MLP neurons of a small language model. Each row is named by its layer, matrix (gate and up: input weights; down: output weights) and neuron, and shows model dimensions 64-159. Each number is 500 + 25 x the weight over its row's rms, rounded and kept within 0 to 999. Numbers have three digits each. A neuron's up and down rows have the sign that makes its largest values positive.
After each neuron's rows, "fires in" lists the words (lower case) most often at its 100 highest values on Wikipedia text that the model never trained on. A number after a token or word is its count.

L5.gate410:510490514484474480510489512473516478437496529510480481476488542467526491481527524536496532454517546444531478495472529475487518484506533497534449500543472531474527466500508432510532523506531477521498506503499539464533487527500519505494489530498536534504519530473552474492473483459496444516
L5.up410:489457510515468466517504458468526515490485544500468498477496492476448494477510515490482531521531501437486503440500556532490516506487523530544519511534489420516504470514531451496531500544499510472492528504494570444518489471520537534509524479459533475528577547504495482525489497503474522499
L5.down410:476468473457496493534495490470509498447547476500508545513558486446494519505514499499502488490479527538520439525485547483536531492498531496435504489538514484497529499511483518528486469532492498528538498529459468485463505520511533539479521500526490442498520482553491461500527548487499496523
fires in: "has" 24, "have" 21, "ve" 12, "born" 9, "mix" 4

L10.gate348:538521526521500473462481509474485484508496516489492485473512484505497506486478459491527502480506488526496512496499504513537524484471517542487511529484498489511531508501498521494561534526498484460521500514485525468510547507544475503524461471509478479487460511484466488565465525485558461477
L10.up348:547509535490501485431504480507485464519533488474521520476513553479501503495503453526490495497506516489499500511533540520554495561503475499521508474517512454481504498549539510526479483480472520490520482513493498480473500521469497489504448513492458540492510502486493520508486487516517503500
L10.down348:518551549464461514507494505493506510508516500520512488488514512459520517538480493480497470518541537489468494503497494472470499504527517490528487472492493470453493555548470491507527511458486506494550521504547474507522483514455459492482469521499527507511499510507470506504505520518480524492
fires in: "during" 34, "after" 13, "since" 7, "at" 5, "spent" 4

L2.gate151:474475537465497559514502521506498505516501520527541460541465444504474494483455516460509496501515540483491511502505486520511513536543482513500472506508500494503526505526498523462505477505468490503526481474515501512479479517514529533537486499504476501469512452501482500499477529472510468484
L2.up151:521538504464488489518512481484492464493482514483551452495509511503490482485523516519508502509517531475531505509471484513516517486499545471471458516509506438504525542497443492469467508510497505522533526478480477475466502558514505519498499491511519490489485510481509501506528526477505471497
L2.down151:490431511543499471493477484522517512503498504522468507499519512495535500473485499536505481485491490484467471441512524484517462491483463504517513504495477484506481509510508442487516486487497511474449522478531482494498515518517475480451500491464526498536490532494489462506503476509494521520
fires in: "station" 25, "commander" 9, "little" 8, "single" 6, "alexander" 6, "wlra" 4

L2.gate476:505491499462531482476486512476501554477475523489485487488516513489511528436559487515478536501497524477514499520497479459544533506512440519433436472468475494543529445502497505493476513478506507506473522494530508487486524450495523448507550517511500482483502460480487517472556518490488492519
L2.up476:497466495506509479532484484484457546507492525530493435513521517489492510473548486525492524518500505527501495492493461500540526517508489499457510482497495541575514456491510527487430527494475504469467502525501528486486480469487511425499507501469500500501481465454504516485518521459475478492
L2.down476:488470514466515479532524495461551505497552473477497475511499508534506520468511506582480472492484451519493490459478510501482490490454523464460528482495510508477532516531517490505505480525489535450507505453534526510523461530502491478483456460496474469498540480511523514507518543517491484513
fires in: "court" 20, "charles" 13, "chief" 9, "master" 7, "lower" 5, "robert" 5

L2.gate338:543479510503466545503536502521506526488509500507521516494479486521527497466497530529488493492530491506489473538493524498472582509484457533502485454527470493493481522506495514526504474531492460453505540482470466515515495502517534492483544516489484520502512478481458499520544495523504519475
L2.up338:475515483489506494469521489513469506555512541489521478508481516477461500517501470519503488505522492521491490512464492475468476464464514479459476471534490507456556510516523531500471465482492502496472464490537486491472486486509504524503504495499504511470512481503528457525493499417485483525
L2.down338:505503495496526509486570452489511549555479496482522473497506545465513482513515490535462476494525501490571554512505516510522507480480508469517496492536513524494479477484496488509519496503469468511467471486540520504492470451508521466507480467481481459478508506501505492513504498509487464504
fires in: "election" 19, "served" 16, "do" 10, "did" 8, "continued" 8, "does" 5

L5.gate187:514519487519440524509501475463473481496495532503475490447528471429497498497503475479507498500516499521454499470462504480545460479514517537455501532541513475522448491529510483483501478477512483505521486489502427502489528491484505455541452535535512487508464495544508472515484549478510463523
L5.up187:465508496500499521480517495532472501509483497509461496511519494481507547516532496481504503556448505521486505487531479513516502530506495454489513483476532516488454520500476517439533493483435516485478519471506494503503473472464550513491488516534479487527489449535524532487511544481518530498
L5.down187:523543498510483446504490489537490470471477472492478486475541487493505520513499478421510505500523480510513543499517501470531505489483524485529494478484497475501510488496477485478449533502481508507503504486539496523497500511551527484494494491522495483497540493523501480484487562497524503475
fires in: "of" 100

L2.gate249:519470439516468496504472486515438447453482512503534479486465507504511504504509522493525503474526512524514506515485491511481528469530533510488465503502519473528480522518529455510506508473530505485532501502511533510469523523497545479505505544496437494497522506470525520488529518487523440481
L2.up249:514440488475481496460480522508469479513458525494508540474460481491492518541460484462506483486480514515532513503485521490454502467515475483486506489500494485499495540475530480497548489523510527487516513529474474468497476479501538498531482509481472503547489498469475545523498504481520517494
L2.down249:534501535492461536526462477482439488505525461459528478508482454514521539480517543536535503506516500549485484500477472516488520522508490489480496504498524498503502505472504497515476525459498485502491516507485501535481507492489488474511539506529450460488509470450515484518543470487470494506
fires in: "first" 36, "student" 5, "parliament" 5, "went" 4

L5.gate55:498490538556502504503519503508523472472492504516546504486519507465490443461486500527492518546497528492515492483489467471516495506433492509483523485497497512534521487485465455492501483528518544472442497519500514491488487529487526500491461469497509455493528534496517477490446458521493518477
L5.up55:514489446538503492516537489514506438447491471499498518468512526475486442487545512536497477468495518470538465525524505490526497554466510484535497451506480483499517531520507490488497498519490533474495503518528488516500504511489568521498495497494494476519499504518461507527491471494499486485
L5.down55:499496553439473507512506466482530511507473503508525521493494520486519488512515482541537499509503481480540504510537488519502508464460442494558468440490503496536510512499512486488494435478496550466487505566521481488477503511536489529483520535477515483498518509532502481498490492495485502499
fires in: "an" 74, "anti" 4, "some" 4

L10.gate325:518545472516483491492493534495514494498476500481520498505507471521466499504521531513431474485466503514501484487482503494492503515496518500506502499512486449516497493510536471447483463494513521515467502508471501470483491545522489517511485527513512527507508490535497485495462482530493504464
L10.up325:452524508481438497526507528482489485536537499491473474480501532459485499478497454473513468439480517528524445481537546509523502515457487492498559518514537491466463491467477510487522524528507504488539501538502480509478504530492512492486567459481496510512479478467522520524501472488508504521
L10.down325:510552441445522506495495525493515513516517501507511464507505484523475524494523551538515514482463498511536477461541496482528490504539473463508497491523483508449536545475465490490493521464519521514518465490528541514506554561475502475509508508493506486480468485485522492506467475507528525484
fires in: "in" 82

L7.gate43:536530537460510467489500524500526507528513548488551466486451502486518508501501516485516507477531476530519526482503515527476494475542483477491478487515559508471492516516497532547498515475464504515485486504486524504458511458511474501525477494520522474537469495488483503528501487468503516533
L7.up43:529507486508493470506526505472525553485471477518502475500422444489524470488534468526483464489489487517526497479482508492498529576538508495486459458541492489502496516530483502485511545511505468473483534540547547455482497515535495521486505516490459495535490516521473487504537493498513505474
L7.down43:474507540492491451511485478467510465447493509497501536512566517493500490488530514474529513506500507512526420519538519498490532558542503471497480479485485506529520508532469538517520474486513503485486501492515500469525516521529480488462507504535514473499503534519510508510485522507499484477
fires in: "at" 52, "following" 15, "after" 15

L7.gate511:461523500512532483495493524475499535458524477447492534491500519527481489519466535467497487467474437519504484478477445470516495547515530507530506487514531486496505454468480461507503491472463489508462518532500452484487516461488495481537507497501505522471507524460515484520473523502506475500
L7.up511:468486469536499504515483493542507523467509488469459531466521515513508494527493498531473479475491464542521475482506506514499526521505486528498454497482534498487502502553514462528492478523514493501504485483475498511498457506506456476472499418513534475510488519534493517523449514481491479497
L7.down511:491473464549502473494463524497481500521497543453529473501491490493462480537512519489497485498496496508513519529523519479485513501486496538492479531468507542512468543479463490515512545523465487503524499477509496530449534512496509533456508555520527466478466465533475495493513481513496483519
fires in: "out" 20, "ret" 14, "well" 9, "outside" 5, "original" 4, "s" 4

L10.gate204:486524489522510536479490521492507518461497500504487540490496497504496515493544501524511537475476533502512506455504482503500494510502456511491524517427509506525512472499516470509504493488489454519501495489511532491478466499468491508492496499531498488491479503519516515504479508500477508545
L10.up204:522447486479502475514525494530554458530505477479512486494494482523467459504509541509452544508500513444481462465494517445475467515506470503515505447500493495549530495493493523494484445494497501485491540502523484525504524533463537483474501500513498547519466552526518453493494474496527497502
L10.down204:537460468491521521512475478492507508466524503566481483527545484495504472458495524496549484493496460530485506526464503494505520456484523517570494469481480497514499513509525494475504477453513512510526499518525502529512494503483496483476493490519476502506523592503484508461484489529501532520
fires in: "some" 13, "one" 11, "any" 10, "each" 8, "no" 5, "anyone" 4

L5.gate472:472480459512487488483536502510491486474507501485426457493517548441482506494476498516439513503483533484502489473461463493519514495490496487512479532535477448476475503477479533520521475498469525478515534514440482557503527514560485483474479519492514486516538533522499475501518485496482513494
L5.up472:491466461485528438503486496483493510495484570506524495466510478471522496543483479516506509482535502461567535518475476494513539511490494508486509525506518461487517463499444466485556520514489483468519511505463485508524476500526506520471515476492513491462520527475534489487467516525505472484
L5.down472:498503533484560473500503491514466506488558543496538494494456475479504505502491488489535515491476498513549481535502469476515557513527470489509499463529501522507483502479517458473531478456479476547519523492512511487516452506463526541509478478509525518524512497447485501490474479494508512497
fires in: "but" 39, "while" 32, "though" 6, "mm" 5

L8.gate204:454496504518537543508503513491488492489505538511526542467525522530523505527475453467500494487513505567485490571490475451522500499517477521485493523527514515526531543469506507485543514475504482473530438457439503462487486498462491486486526496509474518467482543524544496472489485510493477480
L8.up204:515481481520526476483503509529487484539491515519478549513525486481491482511523546513502516491551495469493512475480494547531522457533449481542519538490475477507486447499473496524511453469505494474500489487484514484504509534534543485502518484491492495475450533517478427524456492513507443471
L8.down204:526485542429524526466543478506517505501478461485521523509521526508491524500530508504482488499501483470527495517533533499538533544513504516524555541482482464474500482499497507497506530480537436473466483512523506479484502505484539466510485486485543487478488544513484573483531535485512498473
fires in: "a" 70

L5.gate299:503490505463530482503509514498516522487479489495529481529520486510479469482494492539457513496491465548507508530525516496509519481528459506488488503529481497490541500480493495473468497511515504472497478511491492451492503537515463501495501469488488470539510502464467462514507490490512516530
L5.up299:470495497511507544492521538494480484484467464466479494497486482486483521489447550531499551505542513481519533477496503481580493533455520503501519539518522510475524470494486485526486500520498516474505531460509476477483494535469460538516528478487450503502501511475505511453525469508498503500
L5.down299:467486508487458458467498481462443493500516547487444497469498499499480496516520519473504495499491511529486467509515521501494494473521448507499536503495475518508503503488478495515510510429495525492436517543486518494516504494531471484480496481511509522473501489482475486522482455493485489515
fires in: "which" 31, "ii" 11, "species" 8, "park" 7, "river" 6, "lighthouse" 5

L10.gate137:521484481470505487499451531540487527526494490512511540501492500524490501497485498488547520511487533496490455514528502467495483508489489489485473457530458467484459501442493469468480488491563477518471493482498516486470486485513547498560504500540527486491478491482509509510510460498484512510
L10.up137:537538531523530452460509476474480491501466483511473516510502528464505502486498489470459471490490485473542481508551476512515584573497491531493510506507475538480474521520522479545499525516499481466521480488491527515478537533487465563479548500492513469452531498504512499536417532566541474515
L10.down137:522453487488517503520482523497475511502513460470515511495466508512502530464511479501488494516506476502493522461468468501464517462460507492482485497504520491470484472510496479550456542513508499489520496468500497501483536502491499535554486495478520458483513488499513524556527479503431507501
fires in: "a" 48, "athletes" 7, "average" 5, "audience" 4, "action" 4

L2.gate202:491514528499492483479498521524511471481482512472492519521514517479516481520522497536563517508503505501532543509520534485496521516520459458510497474519529499496496535483532534495454505489491497531495516500512498475495496489424494507480547512511545513511513535454483490474509465494526497553
L2.up202:495513522494496486444503537500525465496487488476481535500511506525510495534526515520537517471532428506517507489546563487519482521520471507525488479517497509488493484465520516500490533510518505513505524510493489466488521503470481528470550526495518508526484510479507471488521475498496504490
L2.down202:472510483441505486501513519512483507516489484530480467523490522509514473506512496515517461469515469512542542537516526491499500530487497466515469464481500522499490506464540550546490526503478488472537487492499473482428533531519499500515501492498477503486548503461501505523502495507519475495
fires in: "up" 39, "took" 19, "until" 18, "home" 8, "upon" 4

L2.gate64:512521471549459506512510535538477493534511510532481525549523487545457487558494490527535549486516491525518503479546490504498493500529486504519497477527505489499509503505455533511538492457490510512496415542489463508468506547503483503508492476474487498476480506490509474460518483551508534517
L2.up64:501501473425507540520502473511491531484522496469490493527470490515503475473487495537502516492510524474549500532478475525530469549450499468522506469498494503512482526509469514525514512519506530517495533537521537546474512486500491503515548517470520514517503476494545452500554537540513527507
L2.down64:493549483531505494551510492525482562512505494504488514522461492490446506482477469537500476476491518564537505484488490483528484498495519503492501475495471498532529506518527517521476515485490514501508518519545546505499506533495523517492500492462530446514482470528536479464500531542526572500
fires in: "in" 44, "institute" 8, "conn" 5, "investment" 4

L2.gate439:522476539482477501488493481516500496506506504531511554531548491523514558488495536504470516507542496482499462509533530516480531492502449457536452490489500491499501524528527522480526475477484505523531491488524541503493497504496513522467476563519453498516478494513471509500465531476531500493
L2.up439:500469521455495512467515459511482518505455475500527521542527493504501544507502493508454511478529481438511489518580476490460529495509480477521473465503498495520499515552524537495489525470526538502510491505553527519517503507475534552492481542504484502507457504502497509482454496494561479459
L2.down439:485445512479494491508452495500484449495522514511492458472487510513476501466472532498504510449514528444513508556517523482493532503507511492503503483528513531548499530567529482513498537506516479536477512530518525486455511512507519533475510485514480479508456488498521472491498492476540511473
fires in: "world" 23, "league" 17, "party" 15, "cup" 15, "state" 8, "individual" 7

L6.gate88:537511503513497469491482496496497459541537526493461528464496461446507523492499493489527536505503564507504481497516491478524469472502481534498525504485487538524479475528485463461471490509496519522567479485517431473518487498493520522519504517501474514512464522489522508501473511496481478485
L6.up88:511514547503492501515554489502449468525507516476460497487546537460537503481521500531494502479537467481503493523475521495547498477510523522509541489501494539474528503487521482511479484511527468463505499451496500522522519503518543510534550528455506477504529504452491538468460529553487468552
L6.down88:496520523499533508515500512465490503512491503488509546524552508557515513511466475530465517556518517499518470529482500480531504520519485493499490479496493497495518468494488478521472513516480529499486536487502503542517513537525531473525466504499509474440490527528504520533480556524502493486
fires in: "a" 28, "in" 16, "an" 7, "inch" 6, "i" 5

L2.gate392:501514501482538531508488486498485520531504528497508447471504530511483442477503574482513539474507445505431508524449517522518470520501473486537509516472512485500544506533493530488507497501474508454515531501485506484453508477472500494507466473519488474518505463525457528451528472511468527509
L2.up392:553526542478484549503485455490480545497504505487515501505483517489492474504490523502495508499489496488440525489457490523492508517517498487529523518471542534473518503537474481496519508471479477474531513492498549496473521470483533502517493496516484494480548471513443521475498474488484533508
L2.down392:497509464495488522505460480466480504495527459519480484543477502530503514471467540520579482489485529426508516479460484524493457468491545541508504482466486507503501537509524495494525516473471476494447505465475562500492501468524504534518483482509501542519496485504496467532455491518461531501
fires in: "called" 18, "name" 16, "named" 7, "rostellata" 5, "see" 4

L7.gate46:486510552464555473508529484504538486498506517531543472551516527501493487507492513492502492480478493524501470532464489468530504530536495490490475494498529483474503551522537532481450528491511512520511504479512495509497475517477488492485502480507487490488473507482460513460510486561501497511
L7.up46:475485557503481489504504511488500487542499464497503524493473505538512485510558511477460487500500519456474459511491507516482515503500460496471478528475465513525493510556475519548481481503496494498531520507537479486482523486503458484504485521528483487499496486471491428514489490536504527515
L7.down46:498497506508513516527544486496519482454483547507532508496556501475487579493518546533527516528457539511503505476539500551454467473491492487527457508531542501539476533497502479521491493505475507484480497492469550494479519514525500500538522536547471487501509497474496487529469490500518491536
fires in: "water" 16, "high" 10, "well" 8, "side" 7, "double" 5, "each" 4

L6.gate119:487475480501510560456557504441482507477501460473521554509442490451487531463517489451556507514530524535476473501477500494525509468497487466498513493476483470517515582511468474531497474471495501501486497524482500493507504477503535545466514513489503483521500513543466517495447505462488453498
L6.up119:480480515495528503517492503528521479469480475483491501492464477519489521508545500505494485508527462490518495491463506493546503509487474506539483503488503497552474546503501513471509482524502504491503485461489470426495500506489511482430492466500499494553499519487477501522470510515509521462
L6.down119:501440504495475521536483493556455444519539487518507508491493497538519492522502513460509511489504490553467519517464528520498525480510469542463506517507454541512524499479500499494530500505487557502497501530495449559442480528496509488471520527505491507491528541511507499561520512509491463490
fires in: "national" 14, "xavier" 12, "coast" 9, "loan" 6, "french" 6, "british" 6

L5.gate405:510523506509530449506485445483499467497505546521499500561521507470491462484505536486514507504523458480509487522497480488487495464504527442482467501448525493526488496486528453473487471485508551471494470515531495439490484540521469489505503491516555503461490522512478496541521516504491476517
L5.up405:514518501502458526496490456492493451510538491500497525515526510489563503519539568563518499489471488503536508507512489450513500482480498493526507499453481559513520468508529430477512483524487491451505526508501502463503494486515459501515468508532493511524528535482514505494505462481507513488
L5.down405:491468492465518506524489480483454508493504492506545507506515512477445479494486488535506492501533524575522528489531529529474548511487504481543498498455500494511505511472478523506518549513515535541514479519532501474493552512522478509554495481503499489483490479480482501502516498526495566499
fires in: "him" 26, "them" 22, "up" 16, "himself" 9, "house" 4

L2.gate25:479497514523496529477434486478512481489479458519525476494476471504501498492472494471521498518524531509528495471424545542543498475521487460478468480483509494517503535497501492469540499512537525545507489540488483476477500549517495547465529481501436490507490499503499537538488485491493470479
L2.up25:515544465545517504508571465479514468494500500547497528485504498479542530468508443505454477510499502486493476486483490540482545482506528487504512494488541460514482516523493493503480498487551520518505525517508481482488459506513510565504469489476496543508506483477460526499526507492483515503
L2.down25:526481509410519536478560502495547506471492522513438497529514502502525511465535471525464492498487527485528498500520521543482533517496514455523499518483456492497466504526497495506492537474506502464518499504533502477478499535519507517508443447518489523529469474515538480516510518551473517540
fires in: "his" 68, "her" 20

L5.gate166:500494507509494494522520530496492485493491451472479471497507520469521476503511510503435524470489472476530467500505469537497466514484515456499500485496508516514488487498514500571493520493481527502485515477515486484443456495498469544502514512464472534520483494485488496506487505490523477506
L5.up166:435491488511521488512559537519520500495431492457489511526524470481536478497535504501457461495500504510534499489535503491451512462468525478538514485534530505483535504482481505485475471477494509502566482513481490473482488503494461521496514516465489494511473508482474507574527497511512478479
L5.down166:467483480471486517490484460495549503512479463465542500523515499478483476492485491487540476491449460520517497519495495488516445514479492415503508475471521526504490499480524483491542540508487486496482515486515485491533484507521483476487520466478487495517475551518520477478524543485528503517
fires in: "that" 62, "standing" 6, "standard" 6, "stand" 4, "standards" 4

L2.gate91:525551465502517504474465490551520509506530492484474464506483491511501482528490476505464473492521503504496483485555447514492539518503514500535540486531448513499510460495509549466479491517452494475464533475489493534516535525530489463530506515492526483509507468473546473541548540507517552516
L2.up91:505516507481504472505471512525510486491490501507479454513474522541474471487539511472479484524521497481511508506519457490491528533498497464547521480522444470473504468494524538495486468468462507487490552473493527557494553526511515464525462515512521468507491482482535462507494493494524513494
L2.down91:529509482455510493484485506466492511469505505524496490500473524508515496489532510488513459502517522559512518477475521462480489529512531459454463511506503520535458499520546523522488484458500465483515483523490478530512501508487533486492476505477504524473474504512498528456505498459524496516
fires in: "when" 42, "for" 14, "if" 12, "after" 4

L2.gate203:446551471527503473470492509502513535464459469477543482504488512498511489498507467492448520519507556497475495536490486459484479487535475486501503461510487484498551446535474507515525490465528517469542513510533471481498490540517521456495521531489529508466527531452504494519468489494471503473
L2.up203:475527488509470444474481513528548513461451467475510453519512500550510484480533478490414479505526551495496476513521508474503484501491493485488504490474466470526522465527513502538511452447542517470549467510481478548519529513510489492463538521507487511496508554465503472518518543537464494482
L2.down203:503501516458536494505451509522508437464462480493517496554514513502535493510535494478472454484522531539472478458505462515526491536509508467503517500493459472526490521491517521509466465425518510508486482506457505527496556521521515513474512483513507514524501516521486467497486530510487522484
fires in: "between" 34, "about" 27, "for" 20, "if" 12

L2.gate89:464464478529481528509505493539515452504515492509475499529490497506526510511479498551462521492499489519497540489480508534513535476491483524517475512480450461530529472477468486497552504496491504471464510536510495498521497527510506554524483482534537509491464478524484489505502505475495519506
L2.up89:512475521508495529528501463462509485540503507509494452528503513468503514542525499558485455501519484478488498516477521517506491447485484523526494477492512455546520520473468473485494523509511492486503515504505532491499513548498491488525468542474526481489500501500433510535454467457521446484
L2.down89:530500518423466529511521467513515496523523495465484527525485522520503470469492494512484482493463526480525511500482477528515533482494516469549509508506525476513507493512452479490487524462496468485509468481539536481508456548513503474508470478502544509503540473510529454485442501509446468488
fires in: "his" 76, "their" 8, "her" 5

L2.gate486:478467495521523499465495483504559500522442482500487493531509472518510513512450497482457480476545540500497497490532534496510529522496497485490446494496520529491493500486500520497514526525525507499488509477511479516473522493549502462500520488509477468506485496504544489521538533499543526526
L2.up486:483493490544520491485473507492516482489499474475478497533477495481438524562537484521491472473489493490543517493461507454522497482564502511531522477533524510499497519476513481506512494507486526503486484468513491495489492469524506545488488482505530535501446491523468451475515452529474525509
L2.down486:471517533495565468497506484478499497517484512482504508462495485516498533522528444498494458516488485504504542470548514518494507488529495547509526506469543557496472467512496522514534568521476493501527530527484499509531497512537492489517515449510480446505522495527527502480475541478487494492
fires in: "system" 15, "what" 12, "whose" 9, "games" 9, "names" 7, "systems" 5

L2.gate440:438491478522500503467525533534486519494493484474526517454490510480493530528501545479527543504532522547501524496512469504493482555529494513502498504479483526491504479535524509516510513504543530510513513506504509465526472463537508470479469513488468502511477478490499462526507513513503503470
L2.up440:495497533535476485474511478507515540531460513516479485492450486446478511522498537503478493526477503511540501536494488519531481529494489530503560482505510512472446527529522554501522514497499513523492541474471539533461490495523482521476500534497463531517490497497517435503507530508513529491
L2.down440:529487564443509512509497513464462492509509512503523476486491484457515541489491476520505479507477476486574507514469514533505550489540477526512492474511540497496471529500492495519494495476533464491506490496479498539448492484505487537530513488491482476483519476524454485457460503494514450505
fires in: "university" 25, "government" 15, "council" 12, "department" 8, "system" 7, "museum" 6

L2.gate24:484510488556512501526491519486482497504512495485529450508479515526528488499525533516532507472517502512504530494523506492513479484503492512548509489517449492519544539502503497495496578466480479484470483499519483467495483474508521484484511476512522512487498486554506513517493487550517503459
L2.up24:487496491534525514501497526510499478543479518501513514501470519528544558527475476465512497522456491465491460508484514482508498512482480470523508510524483490507527526467485513526463530472486485506454466516491499464507460474523526500510455489495535486487480550509522518504468496500489449502
L2.down24:544474466490449507468497530508534484512481532471523518510506484524498525501492481531473498511494509501505529538475540502496523470532495493515516489526506491494540516510526488528485545482519485467476461523488490512539506494489517501505457493541458487484491493477494494492498534475496474492
fires in: "professional" 14, "career" 13, "award" 12, "awards" 8, "professor" 5, "edwards" 5

L2.gate384:473528451514482539467549512496497479516492504461473486508513516516473482532503546519523473505439443505464545495471507499504499487487496504464495464510499495529530480500533486496452524473488493497483558526502483477474485504513458475502492487498489534496502501499456523530509534539525490502
L2.up384:490490469503492517504479517506497510558503544530469513511434530499550507472470487516515474513543504503474482529499505528485486531509457482491490504495463493479479502440462493471488509506544508506501482486506457522521552484486513501509512486489493483487510501493521515517455530493487496508
L2.down384:490497466489489466490478489511535489549503551483487484497502523473532539485491510533489480496507506506525462525472476496514505502500493509511492469498502537457488551497496515494523478477525511471514501493517531490503558489500488494543506502431482464513503470515550520522494506543460525464
fires in: "can" 41, "could" 11, "do" 10, "may" 10, "should" 7, "does" 5

L2.gate244:524530502443513475483505488505525494467459507480517474505495461479523478505472542492522523510517477524534486495518493513504489508529465538481476513546501506508523528508485498441525547512504483487505489526495521447525535498499454503475528469522461475489495493474463466484526503514521501451
L2.up244:520488538509528500492483517518461474526505480503496524472495490501460504493506466476515495532482498536535491489478497494534496469521473493456480467505487518524508532471523503427471499495492452480501533475517500496500473478509478522499494481515507493486513460524493480474521514537495499497
L2.down244:504516467490510503522444462502471528504470499491474480486495536458509483516493493483491525508487526540490519495520481470472504443526483485508519462497430564503505488552528495483484551486490468456519478520496519440487498512483511528481531542525464511479488490485484512486455475480530533497
fires in: "family" 17, "species" 15, "preceded" 8, "band" 8, "financial" 8

L5.gate240:507533484491515527486528513529526500582543480490485540483500509511533524513463501467510535484478511447517501512479508476484486544484500529544553445518500483519513468485493489480496486493463502523509479504509517545521529504480493513480490532510514503487486542494482529522465488511497469526
L5.up240:501482491522484481465544498484503512474489458512522509449505522474499459547533513538523510515504508470509472558469493502446485544517474490500493490520434514454522491492514495499472509543492497467481492519538526528511536526537467521493499518517468466535464531497467521536467506511447505526
L5.down240:540498529435506516504468517507470491500498466519486530489534528541538473502507508512506484504513501522511520470500527475474524534524463486498526489506498483502513532500495506524506478435512493470517516459509477506481500527527472485523495470496557492465482463505509528507478527520501439509
fires in: "a" 96

L8.gate132:513537500500493484484481517516494530476499494507493548447514506540525531502478488443545486470533475476499519509466519497519454474503461502477503440507478480505489479527478537440497486475531493479504499462458500488452495486529502479560509494469522487494486491491501486453462531468481471481
L8.up132:538483538503504462476514505523509523545518489527533511484505511481517498540524494504518467491539542514468436524543514458455525515454482515483506503475459489474502457455494474510529466487555533502502536519518508514503490470474530515524500526498517495460553471536463488533479536492494490506
L8.down132:509468538547491527475503522504495511497522498478508511530534520513535477529476497473499515501513501503484500471566486513497466537478517489516476476490464498485500528461423483511500456467475485507522521497499515490469504506529492480478563482502546499484499526478496497476457526517499485493
fires in: "a" 80

L2.gate225:493528494534497498499497514486496519474489519527513555456435509508497497441482481491539510494493464488511516510490502481461489494518510468529454514490475513530446493469506450515497499532531563504504499503507529487500474469509524515516491539489482492447496480453497483505514503554486497535
L2.up225:543494533511476524461481498507498524510492495539530509527472505513519570531440510467545505524490562500505530486523528533465471491488524494489484476490487494488491516484508526438512504508489535513528518483480504489519493527500519508464419463478479486496472512455454498508527520513486504477
L2.down225:523492516513501493464519521505464515512466461509519518562529475525521517488489507481496468534465481518513475483526510511446505490539487493506521471492520524485510474491497561489487520511508515474519509478474472522507488497468524525477451420502463506503458513461486511476539521485473535500
fires in: "school" 19, "college" 14, "account" 6, "important" 5, "mounted" 4, "mountain" 4

L2.gate400:502507490529482490476516499483495510480482538503469516483537510509494524482511482537469480499478497501480499517479464520536545489489537539473479457502500492537512478488533469521465530492512560448490485509457474499468490527451493531495501521465512531464518468460441499518449502509536537527
L2.up400:497489508512506485476551510511463515524460498508527499531476516480511500490551528492520517489468461513489532493519545456500511524467509526546516475503515471521525508506542438518474508509509538489532500459467530476449494507477533517502496525506539500493511514479487489477521527511517492531
L2.down400:538472449490495494491513508512479481490490493497529422525493461473539461513554507469522504521485533538500503445511499476503463498524513459532490471512509480469483512535475474514499500474522475523490488472472517476494465494476490540528498507511513480534504510527527469493526492503518473504
fires in: "school" 16, "college" 14, "parliament" 9, "northern" 9, "james" 7, "montgomery" 6

L2.gate357:481502479488468535516492512521516523470485475493480532476502500501471514524499515539524512519478495460491492523502476487497523490552503503511523450479481535481559478511490519531493468507476458505480512468496487494467481504493462494526502478465512531432481528533489508523512484498553526569
L2.up357:513490494463506517496521507485498487492506478506426521494537477481521521571470523530491489510469512456492504473502491497519501519473529492505521484517507480526529494532479490472521515491492487487505489479494498500457474469503467478527521475461512559502517520466487466497524474515498479504
L2.down357:454477480509494537514497514491473504526496466499457501503516439513527458550497454536494458509453442449519547490534494501512506512506505479520496473535510462491494471504542492487504525474520484489473492506487520478473494492540505486469470464478531495488466464468446482540492532481510521501
fires in: "2023" 27, "2020" 22, "2022" 17, "2024" 11, "2021" 11, "2025" 6

L2.gate21:505514500511488482463533470548534520490523516519518504483480487495495510519482466512501498530511473487497516504506487542478512521539518502477476543499498528481494528493463514512467519538484538523492478503555468513508496507496515545518547474516535520489478477495464495496505508512523501467
L2.up21:518518545523536526499482493469524486513510494508505523498460484503459508496508498444506468474465453523480443531529483533461513491501538511465478478466509497480536464515489476512469515488509506506482534505530494546490494480511484477509515540497548519490546491503468511524481461502536469520
L2.down21:483480487484497491499469528524496475519515501467495525466459455540465525488478488509520476451536511515482495421437495493497526526533538468498483467527555509495495514525470518521492530492491496460548529515505514471463479517463534493463517517524510540518505502485484453530477513486474482484
fires in: "she" 44, "shell" 4, "well" 4